config.toml
d_model = 320
head_dim = 64
norm_place = "pre"
positions = "rope"
rope_base = 10000.0
qk_norm = true
bias = "all"
tie_embeddings = false
init_std_up = 0.0477
train_tokens = 425200000
MLP neurons of a small language model. Each row is named by its layer, matrix (down: output weights) and neuron, and shows model dimensions 128-223. Each number is 128 + 32 x the weight over its row's rms, rounded and kept within 0 to 255. Numbers have three digits each.
After each neuron's rows, "fires before" lists the tokens most often just after its 100 highest values on Wikipedia text that the model never trained on.

L18.down1073:138123147079171140096147196067103164115100074110129063184145153123142111121155133112112103211163103041118191164141151095066096148120098099170099147126088118142146110179167114124105126117106143121099110195145128128106123200128155137127144144105119144171139156137175129163108133116161125136
fires before: " 2", " 4", " 3", " 1", " |"

L19.down854:156168141146120066079082120174108102193115125163144081110127137087067111142122151137059132048107129099141137125079153175130118185113148094125153126141132116112130140102169154101125096146160113057081126140140105071160126146200115077185170164087136154115091129127165160133177088138138155200
fires before: "2", "3", "4", "1", "7", "6"

L13.down199:137060104151104136078146135086143061123126160152106115083096085124172187112156132084085098146107098085158092129178137150128199149189123149126102058168075136107148180080175144119139141090137154116105176112135109162109106122186075148139096141192140102169150188136101121136113118092158108082
fires before: "ing", "ed", " to", "ment", "s", " a"

L19.down1262:099089149101078114132145183133136109176148090100129104110118107093130106148149112129174172138152132129160122097126206109115165098097120093143134104141160099115153109116116174182066147142165140093127092129110116162133129148092165111138142147171108133114145069123138168156134122097122202147
fires before: "i", "ing", "en", "in", "ij", "u"

L13.down506:076143135074147140108167153177052066122051125134101188109144131110139145166108068085124111114092177131111159122115157096105095093166136091160110187113087152143129162092108119131120170189152133155119120149114161086126119131115083124112096114122111089156121153128144108095155108060143100146
fires before: ",", ".", " of", " in", "s", " ("

L19.down268:124157101157083094156228127155124145133129129132115080090128085107184207155111117159092149127111121110172088065119151147138100140147158149159161123093087144099183106129072157126131105138119110098165155126104072162116123130118166154145127198140108178149085118173129166125108153127108148171
fires before: " |", ":"

L19.down1231:135112146163194083140095148121147132169115115118157092208136196186054174168126150121115182116152111120100143112175141094147107129060112135155086083145139143106097122143092169127114115151101149121029127131108146185107135115139123128113115122138101122146093205087169209090083140170198090123
fires before: ","

L12.down369:144145147153149135096101136093132098157145134129107142131170113109127174139096146117191095124187180123097128169147130127104093155081071123169116183115101114136133135089097125114110167119116137115145142158096163089086060150133177080164071155140121125107105148171147162173103180103179139199
fires before: " |", ".", "m"

L13.down1204:151137147102130176136116102132158077115074142103148118130166175107169100108135210167148126113117135140192133135164045118111158121098095150143166144164095080125108179109173090154143167103091082136164106097169177137124064144136179121120108164144099152174191085156120163160114103122107126126
fires before: " |", "ore", "l"

L19.down1172:145088119224147173126141085092146122156138069130156157121154061135138082143170138141164134129160162145100131183072165150105123132152147199134103117110091115136155097142128137161116129091112068123112137149127122144135116098114118168148089123113104136056180108082094147128079065136134126139
fires before: " |", "\n", "\n ", " ("

L13.down1271:093118126089158160128152134155105160112106111160172139152135150128069137138180103093105144181114110159121087134100106124150118166130149089137135144158100138191129112094105148122119064106120150117095163107081149139111168118075138116159133112187138128079131149138068146093092137170095137097
fires before: "-", "\n", " 0"

L18.down1093:157084177167104088132125137147130150125133165102106110125176079227114148132111075127145156115068095126116122093118149180183109076096119158138111077194133081181091083113200110078128150090174136106132155125147139103179086233147169112159144156131166106071109124148119124090161108206112076126
fires before: "ing", "ions", "ion", "or", "ed"

L11.down562:127067146143169096097105090116087152126100147137128123057085121137097087183125125082155148150183182138147131117104171181134141089120134116152173133131140086081076162104111154149116130138162079107156151069149083141189142144150116112175090184142078094116127116138080114107125177123170138140
fires before: "ed", "ing", "ers", "s", "er"

L12.down1002:136128139139119153138098128117136135113175105133107101155092132138130127120166147102124162148076081129106120146082126084117137139108166168149116162096144090137144148180116109141092092133084085091124126186160108113090217092121100155169134178157097105094101122162103127154113103145128122119
fires before: "-", "\n", "|"

L19.down991:153145152144164145113127150097138077149156137134164130080162145115111069149149116110135155129112124115063123150151154165176134145128132143073116106143090100159109148088134135138113139174156082133147237152101170096176134108145164137097138138116141017116078195118111156139098127121156169176
fires before: "4", "2", "1", "7", "3"

L11.down104:136107095114136127103112139148048116085111145188102084085103090220153161200187122118155142082158134057107132164141173145167191168099166092110092078155130119135134114099187113161158135175089113094136120128179104153082133145121178106168092059111174158090166095150076119102165146088149127110
fires before: "ed", "ion", "ing", "s", "ment", "ive"

L19.down1272:146156170130119080166128088096143072156145158146109090122135123150091109165133083185121140149117116085097170098139160169136135128112187133129070099133163136091091126162140094110126092089127126116146130118152167090122136110140101095188112160119122152072099093122101123109134111148121096112
fires before: "ions", "ion", "ed", " years", "r"

L12.down1188:167143163059127145159136135059102171105157070121164165150141104149161139061197106128145116088146219112114178107120115108116138153104095169170099140124107086134123051136139161142105108141151179081119149133172143100206197120091190091138147139207097120093101092179173131113118104116201158124
fires before: "\n", "ated"

L4.down30:137141180119121175145142118124197106106148166081177030121136095111143165113107184114152080157196134116133133075082100103119184192086095168126130103179061117106076099121115132109146068107108107116147152151123092103107142141150123147177102100177076097099041123164133087073150122134118110149
fires before: "-", "\n", "'", "',", "|"

L11.down306:122173157183070064131164179143114150135176165086118115095082106103129152076119121116105068104201100172117125116200100156126086167083178113152081160155152106136177119146136146169110151151235087130125138155133136120123090145123069113125150159126118141167120108137115117206097132078177131095
fires before: " |", ")", ":", " E", " L", " W"

L13.down535:140156082061138151147082100130176114150129065148095095168123130120123167095109159146110158140128155166080087142158177051155110129096174219099137108158129168109122125110122125133116138044122138137222128137111142152071159086048102089174109099153152107152129152157149168124082122092123123118
fires before: "\n", " ", " |"